{"d_model": 512, "n_head": 8, "n_kv_head": 4, "d_mlp": 1344, "vocab_size": 8192, "positions": "rope", "bias": "qkv", "parallel_block": false, "beta2": 0.95, "lr_head": 0.00918, "seq_len": 1024, "train_tokens": 900600000, "steps": 3436}
MLP neurons of a small language model. Each row is named by its layer, matrix (down: output weights) and neuron, and shows model dimensions 202-329. Each number is 128 + 24 x the weight over its row's rms, rounded and kept within 0 to 255. Numbers have three digits each. A neuron's up and down rows have the sign that makes its largest values positive.
A block is one neuron, or neurons of one layer that tend to fire together. After each block is what it responds to, as a language model described it from the Wikipedia text at the highest values.

L2.down26:131116157096127124123141116145122126076107117183131137129135142117105165118123126172123130151146129163137092119133069155156118116140126128103119150099109148125086118172098135124148101133103139103135112118129082172115146111109161103102134125141122158082155110082158139171112106109115144116131152141149100108161157089124115101079118107103121136135156144125121126132123145127127106109168
L2.down454:079112090157117104172125115126135144126119105131170146086114136134101139109143125122101154153116134127130136082122077098130135130110153098115108135148101149108091172089119139114150137115130124136115136121113112123167127159176099114105118177151117139078155141118116146115172099142140155121125119149180132147160136110127150077113148171162105105121119174104111159134104103098161117111137
L2.down465:152122118151156177133142123165145117159115180085173132117157096136103141143114140163119131132151178160138126127098126118162177125133139131115152116141124133074121109102097113105133152131123103133142159122081163155115141146186141138142132132113116086112066124130037124151140114159159168119172094110152118163137133145110165162084124121140189110140109122169135122120087073143118127141134
L2.down860:153158129111148123135098086138123108094124132116164118157111149139152145154149123116174107118184098077162114106134117145124121183125136159156127110055095143198098133112115135153129155127157123123142142115133127141119138152112135072093129147122121099142127100147146118081121171111119119108123174107148142118138092077124167111103139150155098154133124146134134141131147148122138104122080
L2.down1062:152122165072139128111155095118127143094128160101136164126153161108126122113126123156144137125136084086114132135152144145153107142159142114128178127121137117118117162106129131126116150156118126157157117119094129109118138116144153110110059151132102142075124116135105066128135129133094155138135104150148096155120139169156116135081135147119117107127155091123113125143106090151118154165133
L2.down1096:169138103111116124133144112138159105105159155115151135111113140094150138141168112126104146165102178145103088121145164175128129128110126199107092094087086121124115144118128101074108158115077118082163099121099136152128127112151145135154155082089122130133136136157086126115134083152177144145128100112151138190133140165107116101133084128119141129099166129153091129117131154099084158115103
L2.down1114:156167127114092150150097140123141067147128103132181134121128139135121126110143141150119135121143117088141126117122143101142139093152145110146113116161112178130126109166137127125171168102142161135122103075115085108120147151116123139141115151170116117135106123124146146094113102136098128144100142100143097163137135080152144128118102149150118130130158073185155134130119099113119134102109
L2.down1260:133164144081148077144136124148132107150143083075128104120076142133182163150161135128122099142117164151114148133105088123131118126118106171137116138096180106088117106118077169173158143140164129131127146185146178162120124125144121137149137122127141175152129114127134145102097123147093161093129128108154149094115099117142131091127125142137132146106124138161128141133158134163129111104114
Responds to: Contrastive but and headings

L3.down272:164103171143117139137159149158137163103152137121137129109123151118106109160151136108129109121123124086165136091129130135154111142146174146102121134122117149096179127117130114133123094110167133153137128092103116101119110149155110121185147087131099176158129122108105184148172116119164153148079157102105149162162128124120144152125139102159104090135129124086138082094159113112101125135107
L3.down471:110115192175105155158111124133111115123146108143139091123152167132153152120106123108119106108118108131151127134134130148157135092139147047119129144091119126096145143095100133147132130108142107154119120109089154131146115096121138092181127130154101114102146159116111165114102143101143114158122153125135101102108124129171135135144130174124152108147126135127108088104118095121088083069125
L3.down1116:130151152119141135128146138152159104141110088093123123151121099099089104128151110120162169101120111100116145112126117153132119149142131126137135135128098107097121101117095166126114174110101098164093167133131138108127113087153107119108113141134130139122141123150147150111129135117156151105132104112147148173144117137116161141140145113154121159097158161098147099136136168154111177154126
L3.down1307:140164131146153160043111122125121120154122102141153159130093118138151152069134139079136108153123132149142118116122179166111184101133086157130112076140121167136132096076111099090122094136147131142100160120065151125136125103107141136121089066133120151107143162152164114131155107163119130112114098128142128120173141129145178141126136136127143087098145115139114113080134103150145100119112
Responds to: Number-word compound hyphens

L2.down101:118151114113123144158166161113132127039129141142159117180146123106155158147098075126088140083168160146118142147115094129109109119165126143138120120158141131133120150143102142085177117094150143150152113141127140092115096096127104122082163079111114159109187117123154111109121139085177129139100091083110148151133144146082148154160134163134101125107111091176114166156130133075100148159154
L2.down274:150130111155135117112136123107124121120108106118137147166123096148136171137104110061155113114138141114167135142125122105107162094145180170085119107104153095169114144140128097113138097128147133140143158148134135131113150116114133080099098152114106095132102107151097143156125104116101103133124187171131145119173142130121118113129164109148096119163094126115109130104092112133129088134135
L2.down287:080082089133100151113138117101128148146159130185122122111114138123145137109114132172112130102128145173121147134123126173154110156121139136132138105119113092131081148082173138148077171160163164105142128133145099137128136135137119110159154134099144136117164133155123124104107101169138162151135129149109120146138103090159076138128116151155105084122165103118088104132104075156174185172170
L2.down366:124142174135101165078157109132144144123129091135147112127144128139131121110120142182113096123127183161132148090137088112104131098106128148077147134168099119147130130119140135168140132159087144139156118105130130098153095136162208126113143127160129099160118139084127176168122121108112114124138123133096182104150124124141158108138113114099185145104125167140113124181126127121139164134123
L2.down444:149129141125120156105103121113155118130163120127141093120144135121120073111137132137138136145131157119116105155161150125135183097150129143123142091131164141143107134132143097115086103114112141142175110086131101123147162177140124144124124110139158137090101133092129123131142155161112131127113110101143144108143104154122108126150096158126132134124087133152150136098145102136161150126102
L2.down758:110125144101150151116157132145121139131131120141111168127109111066132149167123128146113153106160144093108106105123117147152155143154135136154102130122157163130113131093137124166112161181140135099136162133137174140144159100137147092130130160114109123156101123111164119110117112153125134121086135122146125070158081119078143180165171134140126135075104145128114085154120139096150125136111
L2.down835:164142105128091073112117130148101117094136170096124108132146098105086143122122093147136103125128130100117162130119123142155135129151128151132099120157128101150093145079096132156118151159122162122125128149155091149120142132116148122136157167112143131134140087149120120133134175165129135131125092127117197091130071138133129156142121097110158178134100158124155153159135118114118132133157
L2.down986:120156142136073122101149156101134139142101130143110100121101135080132099140115141130135164132119184099119146099108134113127112138157124125153132116154132156110093137171153131160121123113129181130130105146158089103116145111167146089145137096138158102133135141135103143138141081132124135130123143114164106106109094085131159148124116127102177155116150142112101113135130124110145150159135
Responds to: Vague quantifier "some"

L2.down484:132122118131131081118095135145159107130147138175136164129152159107122154137139126139107109123133159132130111137138114094106104123150159119166121118154091136131107100105108135204119155145136151130130122140117118110151132110128135171140124143101115110107084084149158108052117140141080108071151114108097110136105114124146136105106097159131114136124173127171146107148117097111116116083107
L2.down625:159133128125164096142111126131098158111141129128145103128123183129161125103127182157105092117112143164136140166123130136118111130074152124099152150115149124192122105099138065103138159085153094109147111155128158148144101113109121111145124128127139124097140113154143148141090120132141136123115118127119172145115141109117107171142150121137118156133115144147094154147137086152168145160096
L2.down699:167099144144154102138115115178148148138157153173141129164125124108136168132155119164151140121151081130126094126082114124164135106141151153107118138143118110142077157177143114122095115144114124122149160156130148105158113113070126129137143138120098173149101170119114130161103132139101124142098135108134138078122090103117184162097159145151144085143145124090097119123109115110144099145150
L2.down708:085112108159148147146086146130098130153152148165130124122184110142179169145110144163133161093151132158111143133133115100123097142131151149128056149174138138164108114141136099159167138139154142151124151158130118097173065142138141136132063160132105098090136171160196093123095123154138145124143129151107079103123105095166120126105132178150104142165135145103121103112131123138169117166118
L2.down736:140109155131142096139138150150122174160150134139094151161152109099134166147179112158168098129140130107124115096089145153109146102135118164161076111125160167111112113122167114145127141131115101099130104155125106105106113090174157117162166159120092159118154120128116107202160141173168139159125118153156138125148106122098175163086152140144125133165122153125129139143111142120115113140147
L2.down913:095138128139123136139131125131164103107123140150108118128129095147168157146155126157114128093096128123135147170160150113171136127131124088122128110168120100151134119103162116162094116146152133151110106160097091154186112143143163141113158124137112113152178150140127158131121157099140107106157109141133112199096130125082119112129090154179103153123160117112159150098154160104185104121125
L2.down967:124130144112119108122124118115124132146117148112077118117181131109139115128143131153139099107119118126151102162147134154137134075162096123103120122143112153113107157140160144117148128069140149104110126119121087163110123111131163122156112104135147136166099159147139150133126094134112113126127120143138153161144110117112125166151084108119199110143140111101138146086125154120136134153126
L2.down1308:099096157118145136124129113168123128155137138133153127123104132146121101129105106141107154136101143107130142135117111117136161117136108159095083114132146139153092083117108111130160123123124139134130181128130138119140080086130115097108128137144149092129127099136131117115154133166136119114073111157116142101106171128115137169148162111133126107143118129109105122125128117088120109132154
Responds to: Subject pronouns

L12.down266:126154115117118111114135128110123121147117061119107148157106115140102122132120150123171092105145135126115138141076110111129113070114100155135130154146156145140119119091143146132119151148108154148152100122137120097134120123150155119143118130141099094068159112136136128126099129096082112116141112118117150091130158115128124126148155133114114124156145162151128148167145137119123126106100
L12.down573:113169090163109125155126128146163103110134147136136116155155100084171111153129111121144174155133113142110133143123158179114143121160133089132148140129185099107173125159144108112101103156114116143111106143128126137098173097143122128141100124120157126142115167091116094142133121138162139143094106070102101118115116130150166118118091106137107162126099155162121112124154098102130094130105
Responds to: Reporting verbs, time connectives

L3.down559:134135133152099127109130161146139114078116169127148146111153100114112131160163160145137130157088128135086110124150151126116129116108146141128150118164092105138153095139106094184162146115147201167097125110097098135151157151082178146123149140120123102168090090200176178145105125161158123105143106131107170136128102142116150149095126116147068143111118137120152118134114154105184113100155
L3.down614:111157154110114134127099108142155141101136132118143127071093147124128097123135105108114121093160115136136100118109114107162183088102099118154138077132127109147143150092136123132166111123129106105141143111122151120083160157114148129090067152155122162143072142136133104165143145108142152113156136109160111126136100066120129122148094085162171149120117150124116177137165145150112155108112
L3.down677:141060138115169114122132092109113081144104103096141126142154132134091179168092078128099075144123119136124135095105107119105140132146100159137106133081127128100124106180153135143115142143093131060128153159159085146132115102137175110082099123136102152133133105176134091141127158147096103115153116100192086155138089087136182143137126144147126115126094107127164107158126120121104129103087
L3.down1287:121135088098116086121098104108130158136112106135163127146118138117089168128111125157119099130131112103138131101172152154135127120110122153103079100116120113100138142187137103135146116120125114110148132109124132121119112138129132076083147158119163125126136072100145127135108164130128150135067076151134103074080188091166150110129118123147154106099097167126154124139101164127151105132138
Responds to: Word pieces predicting continuations

L3.down88:134161099123142113126118161093092097092119130149111158119118142166121113126146167125113102131150147100135106140151074108135141119148135148194131138136140147121129150113106139147098117098122131128130147106148150117107117095150075162160123128138133160108087105152153138123107115135147113091127131160118147132109127131132115141134126091132124128156131208126110136135181105118116147126161
L3.down199:127147163138165162205130202120129106111109126145103151117172148113151070110122125139178129106112092160155153122141147164155118116135126111119142111117129114120142129130114132133127151108140143125102074139125141128142123167153168133137067178097106137107127140165112130140137134127174125133150119116110104131117130099134132114132096161100120147138154144152161142150124136116172124106102
L3.down951:119095105138123123101089138149110154129107131124157105132103125140097168114114117141096111122087119123115135118119108131135113104089141134090109075104150156142121100123108141176149133179107164138165155115095148091090116105105137138110091145133167146089121117122138162162157105137119165144133143142168134166142140115120121133121190143108142087135157128157106132150126111138154099134105
L3.down1138:137157151125147095090128167069105112147120096142121118161137144122136132115106126103165111098121132123104144130187117124134121139152128131108078105137126124116162077147138123120130123127118091162170185126148128099145130144121149107126092076173135091150128099128144127126156117133131114106124136124105118153155155058137137145139127114132151129121111135117098129178153161122136181139140
Responds to: Word-ending subword pieces

L2.down15:138127126125095097168090108129117151109152138181131132142125131145089150120108103133125116121160164159118102146108146132103136156145110105145175147099104089103098098163105147122157117152134164107115180123098107129128177121121137119159155122105102158113099161092114123146136141133116122095131135147120165070091113157122123142112104130107132101157149155149121130100120115128159145100119
L2.down123:076134125128122081114164127171107151111161174085150132123154143113130124110151092129154163108114126137151103127112103083141108122145141090113116120117163134123121110109136167146167145129129103096135144163150137141123115092168084117154128157123109136170117153118126108140114078102154132145137147085149134095166111127116111091166107090112082131119123127135165105119125172094112100117146
L2.down147:102146146142100162103101158122094133127111123148127097149157110157118111148120115115154131123100146092117132120161194137148126113169103133132133139118110118169121138114109124139136137139128095130079070088164145055131145189168118169126143140157120124113192129170124209168127108109091102115156129161123097124129124163130166132099124180131127124120108105123093124078119171108112159146162
L2.down342:143133112102105098093147124131116099116151122140157115124134117187162130113118085156132123128088130166114144140158146102143124145121145154123127137134100104101108093102139083139123136140162117071135145086099160105163132109085110119114116166136121114110154094161088169128113116174088098056164153136132140111096113126109108118127156098135102156083106124179116167097153126105149108096114
L2.down909:132143161163133176122099091139120134158190149105150133152140149115126135153117133138133163133101156116103145113145136148174143156123154099130143120151144126129113097109092164149136133131163137104121099143148130147116124131132139089160099084098130093116140118091145161131156108111164142161122102140122153123129100138091144110127115133089108119094130135103149088109104116147140087133145
L2.down1053:158081127123167157130103126114127145130146163140099146141117117140118111142129173105156120140131139170120104110123118155116150132128127101148140116155155130101134085111116119147130127101161128123142168109162105155128148113114181108126161178125110111130091148164139107115120156141115148109154108142138126094163161129133118159123107096122182153127103126144100135160113128123111154162190
L2.down1168:133123135117168122096117130101136044132111130135103133096159114115142114109093079153132078104104170104084083122146138118063091128118136150156065126169135122130140127114155130104153140133117114121131112088147109147109144104176099099147138128157113152124148080123096155140119137129133097123143140118089141141085106157086121152119120135097150154094108113124152114076110126133112168133156
L2.down1261:126101131126184134117135100133151130117110133134180142098107121096155095141147142103171140124151148148129134137152114138093132192120174123138151105092153169154128175149139097131168137120164122150184108134158127110110094156131106144153157147178091129150138145114098142107119119145140142155138123111114130078113116137157161148146175151107079121137178173139163139133109125112140137137121
Responds to: Mid-word letters, km/h

L2.down314:143107137117120109140164163120117142143124133119120119090160124118137117134133122105091140156146092109147120110131135159099078110143114156157126065128118157161149111133130163070130139119124154108132125168111103122083124129114118175140127113159125129134123159136121168140096096128083154111121118121171116090143122134116057133130131184184125126092107097110140133127102127106140155139147
L2.down360:115112117121116171115138067169138144121181118103119173169151135125086106076104119153098096142141152131092113107162115147155107128109139140112160108135143122129139153136106117117164148123140128167143129100103139144140127137162172122128144145176165106114090101151146164113150112118091168129133084139125097139116108112077109136119149114138129127124125097149119102104136142123150109129087
L2.down395:089122126114091156116092147138123113111113135145126141150119167120109146120123128164119156114137122157140123133123124112130132118105152116140187174143087123150165133120141156113083128130149132172105150123166128118107129173192158150132117123126112062096135116137087102136125155137109131142145090116114107152133098087096056133149131119119148162161132117096147146115117140115111136123116
L2.down626:139116161093101150096139055123174132171123160181111112077100131123132145129114139083149133123136128090117142144139123133121133092138127119137121141140103181143092130082145146102092129128135122129110102121095147129095151180190128108116115085133109116134149124119154115171095099091136123132116105138101098159150147120126162132122062142102100135141110096129152143130155138157129134109128
L2.down721:116126138127074137096080138127147135184116139119127160105149125108108151127118113130133109122130113146111098138129094110140138110115169107119147160094153131169132133155131153094126135131134132130067130124129123118140123116133129118115128121146124096133104135097151107132092109095143142121161111123100129135148114144088119174129143106099151174127101137167087171108134112151123113147122
L2.down792:117109115112170144128129134118145131114139099158084111127138153164133138114139128052092189092153117156147153136097096113101153102111126124083127142129125113156137084147116113164130144103144132133087082179177140101108130113125131147121108164114118153089176132094144169131104141106125121101127163104171117116139130121139098154128143162156119126182169131124138099159102107133141121102173
L2.down837:097095123136117117127111119125153097123132152125148085140127119131135118103082153165140103154158127167159145137168114143120115126119135120150139128122108105153114125102058130121102141135117092173105163133173093116168141149117140167130105156090141112108117127116152107151109138165170159140187111143126138144152118126126127115123168115119102109167086130096115126154100143154080092136097
L2.down1124:141128177097103117141083092112132136102135086134114133118125099120120152162120149091107139125138124131089124155158133123128105108123080112119112125090135155114147108141160145143120134092114119139091129133085163111149098139124115095160126130168098116148150144142134080150163145137116135134159098101127089138125153167107108103133152130170146122181109098113080116136137156138108140118080
Responds to: Temporal sequence connectives

L12.down368:096123116137147178164147161141098182144129107082090095108104123162153136131112095144130104157158139147054110099130136109101132097111139087119136160185131127148119141120118143141143112143145111110087142127125139179142142154153134148091095139144144143140175137151142098159151147129180143130142094123159116117125166141138130092118130123119128144154127143140141100129091125161176072157149
L12.down1052:134158126154123172158146151125097150140105148101094135143151181141131126150103127116144106160144078119121140111114108138124136140096165147138134096110126103133132162145151178124114166099140153116132107167132141158133130141142113084132118072147150120129121111147140140050153145129135098134117154102140148140141159134118128115147150145147115141110089118140156138135121136142136125163136
Responds to: Word-start subword fragments

L12.down685:111113110158130118092108117105151133099159141105145142111136093115123118122106121143147112144136124161081116119164091173116136126106150107119078106095117085107150144132113134125104072118149116115137122090093145118132141133149114131130095103102150091132112106122134156144156081139128134116080129151127183121112148109183139103104146106125154135117109132218094144129128127086130099118129
L12.down1272:136117137158142139118136118095139150147168083075129110101132138164181140137157115126135147095116126130108110147144131096135106123139098112145141115155139128112166134110112100130141113097120108154132152126118086151136136158130154133151100100166111144093171139108120137123121104107130116148097076130150137152096178096117173151119104152122120122098091100117128097140112127145167099140101
Responds to: Pre-verb auxiliaries and adverbs

L3.down127:102138148105109128147139112126108142128140128107103131103133149135137111132154144131118143138116150164145130117098084144128096098106145165128136124075129136158182155133119168139148159114112125152106120131142121166133134137136109160121102134105142138156094137144137130113127075117173133123109142137122164140141105111144124146122142086168110124125140118129105144124147147140136182126116
L3.down695:129121117107147136132142095119165086114124119137124122158111144099140123093176130124123122129114100108126124121156147112158096166129140130130128110139134121094164170146121131125177136144126129122130163109111156150109091164115098157149042111127115142153106162189127174171103126139157120140126151128156100145131166151147135131125102114158124168148112137156104141131128152140094125146139
L3.down1030:159156136079107100173147124132125115110131143137171137085119123163097148118129117157128139115154105140130115103117109150131110074126137124132104101123137115165151161113091132137132142087162135117143180130146171116143082130161159121107112152135096110170126118096154107121177152160124120101107158118148118116099133124142153168187138101179141151135128140101136083182110135124127117103137
L3.down1275:107116119106114057119130138161120113099151141123114175135089120112139123137145121076116130143099105146132135113149144137121090135114144136177147152096150119129103156159134119114134121136098116174077175131107142092107104129144112148151077128135125108188113162143166135152126125162149098110118126127154103144138107152117118131128124123167098145127099152084141144136159109114131110095137
Responds to: Wiki heading start, its

L2.down64:102123148139117152121111106130102149103176121141131169110146163126143132153135170179115137055145139135156104130085101105148181103165121101160112076105130133111076096121181142122173159102161132103106131138161131146130149133177157146132127134114135127146148121154151109096062110133116127154142109128123125101129145120123153123116178159141131114133143108100125111105115096100128104083120
L2.down103:106119098152102140089133113068139162109155108152128133128101073159138144129111152136114113167180119128156140153114125152114116115163141129117128115124148120145135144178125134169073144129164112155130125133119122169156115112114133154143169139149144140094116141106116114120131107171100144151161147156152131122106152125160088146111126109133161078150134164177131120095114127100148155120131
L2.down241:135143136115152146148136095127119131142127103144132108121127130138114126107095090133145119092107117138109130126122131136141121127165136111120156130154125145104123125121153098113075103114138148129133128146143073121146108132168104129124158113120107158105153173154133096146135116137140139084144149161109103136100184132096154112059138115133072129173092124178150154114182117123136118104114
L2.down315:114134100112134128134082103124149103115107156115145129158110139100109091104129114147113105119109142095094111161160157127152118143134084190125187126113145110162084126132144139148163134122121160134123166099121146101148148166122103140093131146126098120096104121112153115131133100146077090125148110139137133158113095114143135112146152173140090131110111150150184123143096148156133144129111
L2.down421:117130155141131111110125137084134101123142139162146109139128146157136125093128123130165136120089094127200114124126147120145093164120131103128137101157145156138106151120139118145136171114116129062110157154071146083151100163113133131153110145125100138096137131096110145160106134104151120142147111112118090134169166158168160151079116142144101111115132145102090130132138139121119143115163
L2.down605:148131104119109126132098168151121100113091101104100112132115144150170182126168109130084108084095114120120141146107110123162146100186117158126154084157155093131120132139130146154134140131149118111122106097117123141096126136203157125149097104148114128153150108100088133130073113124096134131114159104107144149118134122120120125168132116130163141139119121142119136139140076158119138149146
L2.down1150:108167117162121104123069114150089121097153118117099169113096166067141136135107137129156115181114125116109130145128139158070162117097130170130099139126115109095097126128110155126145116086129096103097082096106135162127113142140136175113115139094121134117054158153122174150081093145141104118146129108086103097126103122146094120119130127099149124154140139126142128142119151097162136135098
L2.down1275:126159060142138118166114085132131168099154102180144176120130143108161132109124145117103136161141134131137171090140112110123102161179119109151138128122137146124090095156138137144155157112132106129177168141185159125143143118096145113093172095172157122133097103117152123140156109093111145073127148092097172150113147128129136095121146122133082119127158139151107142134110161138131144144164
Responds to: Sequence adverbs also/then

L12.down365:175119108133116137149138142123153140099099124137089125092103119120081160146097145105085120172131164136125137122119135106171143131138125095130125127124125189160147095101124164129142132151097123113116112120128146137135109145114140121114121110101139136116146131119116107129131161147171130102141099123100112097177147096117136132146172112076168136099118115142079137123112149167168148114138
L12.down648:145112135078096113131136147093126140187125163130129120110107132179136160132185163129136121101120118135142108107107143161171098120119095135167136144117145127082112092172182124135126125096120099129130130122159126161085105078137126115161174133129112108100103131089103099125135152126153124167122125152154156151122149175130127122154131141100154159106146158096172120102111144094122126075114
Responds to: Clause-subject pronoun "it"

L2.down121:162103098132134119090147136146126149125145135138109165109106105082099141137128168146141115146108138168115145113124128111134101139127121131145114150115129096140108086135121112162160111097160113102138113105143146122133116127141095068102165104118155127060137145146101134140140162096132148112127103112164151122124134078101145152142155107122094104128114125087141138121147139085173123172137
L2.down167:116130098146060140103137139143121094183144163129149118087145113129106143143135133166145134145188115157136101100097136161135138102121135071121062095094109097093081132096122136135128089164114098115093183095135116133155140140110159119106150070151166101155118129124185132147178099124113118095101079139142125152120122147126122140111115177174116115094155127153116139149129162137158114117150
L2.down603:170125130108092129140110119129147156098125130143154105096122147086140139141126202146115131183129096101127101141092134148128127114133137126114106120103081104118144153144116121130132148129109157117095144130149092142064154147093126136088160145172122148134110134110166120107086094099126131106112116146113145112128119148146115120127106151136136135103108133122157119126126128137142139081121
L2.down779:107168153129080136126120159141127141127118066132107127119168156116126163160132124117107113144142105121175126122129110106125134153133145157103121117092106143110165121111109112104121098153110150121115118104108102079118114131103142112104170143135163112147111128140162120141094138095126119103182155130118138167142150126144128071109132109115131124128126152098096135126152110128136103113118
L2.down963:112131132123127127132160170146132118155150139123132130170134091094146068155152115094117145140134124130137181109100143117110115113123165125061115096141156120128152118122113172138109117106089162106103067147132140133140142078159135160115094110168103134148141122151096089133108156092122095129123138111080102126102125100133076149133123098143095138154152123150135133128114122100171119130106
L2.down1059:136133113100096093132125172107114170118144173125144149128158096121119117140149113093148109161145148115171125186120149158130129117156142123108117133142148139131112110103163118162167179114140101159135131123150167150116064080136126142115181148111135109143128129124123134101152127154128169114142133155159127128141166140090118173149125129113126138106128110156127092146103137106145118116150
L2.down1326:141091143080130139165124153193125095156105168135132140140123125147130193141136051131115126156154168149140132138179128149145133093121125114140115110123111132140082121162108146113142112163110150140125176088146124166110122147158123112105137162148104138107139112118115139158137097145158096131123120112104142103102130099153140081137163135110091159093129142102167174159144176132106123157128
L2.down1333:139129132122137093132152153104135112079091165108145150131092141122160119184121138131164119133149135115162106090134143102100113096126123144138081157107159182164148139073115155124160144116136113135125136132173142115151112099122099116111150132120113135099127104137091092090159110118098091155105117146127100119116134068112123136107160120093096097128143153134095121143131155110139141087133
Responds to: Word-initial fragment pieces

L12.down632:090145132153139156147100096128144131131144124167135070168155132110132160136091119151134101126177156108150128172141136153144109130141111171147090074097124094134112132150092120099109163119139119153152139136167152081095133137110101128109117078097138117145134123103150159140157133146172088150111096160170150139151093115148151112143113158080108128133112137073134126119104132101144148139132
L12.down1290:133108087181100137127136106118129138107162139125119121145121143113081120119139131146108171135137153116149105148172146094160148104093067120177164120123154122140127167156168126125093166155130141083117134072167139119147124116140220148163113125106138127171137078119124146084149146081103124083100149156156115128164091117130120138121125122078156139131134127158106172163142084097146130159136
Responds to: Such as examples

L3.down661:183103112150139109160140155149145127130105090122126120114152131163158100127131086119088099133144088095093118157105157130122169149094101115134155114156153139131152119150140128112125108108122082129145169101108124136137122111133122132128122106130120107155161088121074150154136173155118144089108132091144116113119129159126191095115092128128100123141134158136101092149124152178119120097191
L3.down987:124156126147111133122137127106126153103154129090067115112096127165122119129134107105106116122163091152120139114115155124126129134134120113138154141134130146158076108146134144135108132123110108126105114135136079161158161153146162095158188057134160115135089150128145103095159098140087146097090122147070122073123080145118134156110135136143107109130134099096087158096172149134119149167103
L3.down1155:129095163131114114159144144117126160140093146126128154167139111139178123136114135102112139127124141134114106178139125130124118098096135129125128123106103141112172109128143085157105125133068149116104104159113061131133109125149085136111106145157114135107182112092122142077102160067162159159139077125120130128142131160111147102104125116104139145104147162145166138092162142187148137102144
L3.down1283:151127134106108134123130100143152173128124110124153114143138091164138111136076114135121094125118107110125110094185122123140108164116140140078145165161106136151123128145116123136168170105134123135174081118150131098117168113123124050105126143171136095115135074101118123113148114104170134102113136097136175155107177120079139116139155115143126110104118134146203148160129100139110156139147
Responds to: Mid-word name fragments

L3.down1108:112116084144124097124103127133119118133128179130142165139143148130183134121160148115145123148099109089127131146144092177131140087135139092094117119137108115095133123143108102103140141112144136155134155131150092139135129144139120125147123141136085115103090179102190145128134162117137122134121107146122120114162094113128136116116137102126145127173135130127114148141140104161118114106121
L3.down1164:112092105141133118145137150129104094117112134163141118133124102110143132077143114117130087139112111131115112140134143177137176160108072145114138143132134125139135128116133107114148133169173123154150134105189115125124111154107094119089115170113113117173140133142079149126153119059152128134139150177153096130133138133133122130116127168117087138130113137169121071105131120137075153119128
L3.down1260:091135162145150132113146149160131164056171145133096135094145109109133117107136143124137156095155138122157098122133143154127124099127122108104084131169137137092123154076097113138142131166156109132116154144123127127124131163113187098106096166122143148156141151163092131138165125147170138106137153137123126102142114142148084117108135114118118133140084104125132108145121170087130145108110
L3.down1331:117144129159123144132105135150138134066125163179118154118176188106116111144144098136103147102122119130155173070056112168157133122123146135115083139128123098111109113181161116140141151121106110107136142146133155171113153133170109151124114117079108151117126149158131149148139110130095093144116154118109109142121122095113089117143131141113116127124107132119145149120163136111091131120156
Responds to: Sentence-start pronouns, mixed

L3.down186:128162131134143134109106132161134127113139101119168129117142130071142128127116170146137119149097161113126124114159151096126154133127111151119176121111080147091120141113113109120140112131130117106112160156142123144135080114155109117159126078134100135105114138172158136179192117153088120093101119094130132114128107142128136145103132097133127147135106122090071096130115127144178133128116
L3.down301:129123131109155107136142111111141181151130130148105134106121164125123103092163152149101119102109150153136116148101109103105092084096112140158150145113139117144173127128127148165132158096163161146189153158142116150139080155124150125099147162141128105150126146142155160118123166151147132089134135098151152173130135107090114149119119147108133138099080163148113125070163151121116108145122
L3.down1156:101121097113133131136138102117128140148131104130127141137142150087145125102156100122103087113128124125146138075110108120117122166154081169095095127117095126148126169103132146165082149136102153089110122127126145138110114127121115101100088118122107143115132127122135151140124121177109156153120117136148166122140141127145124105161121101166129124096125126092109134102116113108123130119156
L3.down1300:159133138114103128138131111145117083100168145131132105099110107145124110122159156134133142105141135107187119160102118129118166142145141119119120123098118127140152168087130126130135163111140123148129077155159132127108129128158101107087100138124112158149150191122123115127143170142124120090159090124157097108139158146128164108137119117104153134093125185118138149148132117111124145101073
Responds to: Additive "also" after subject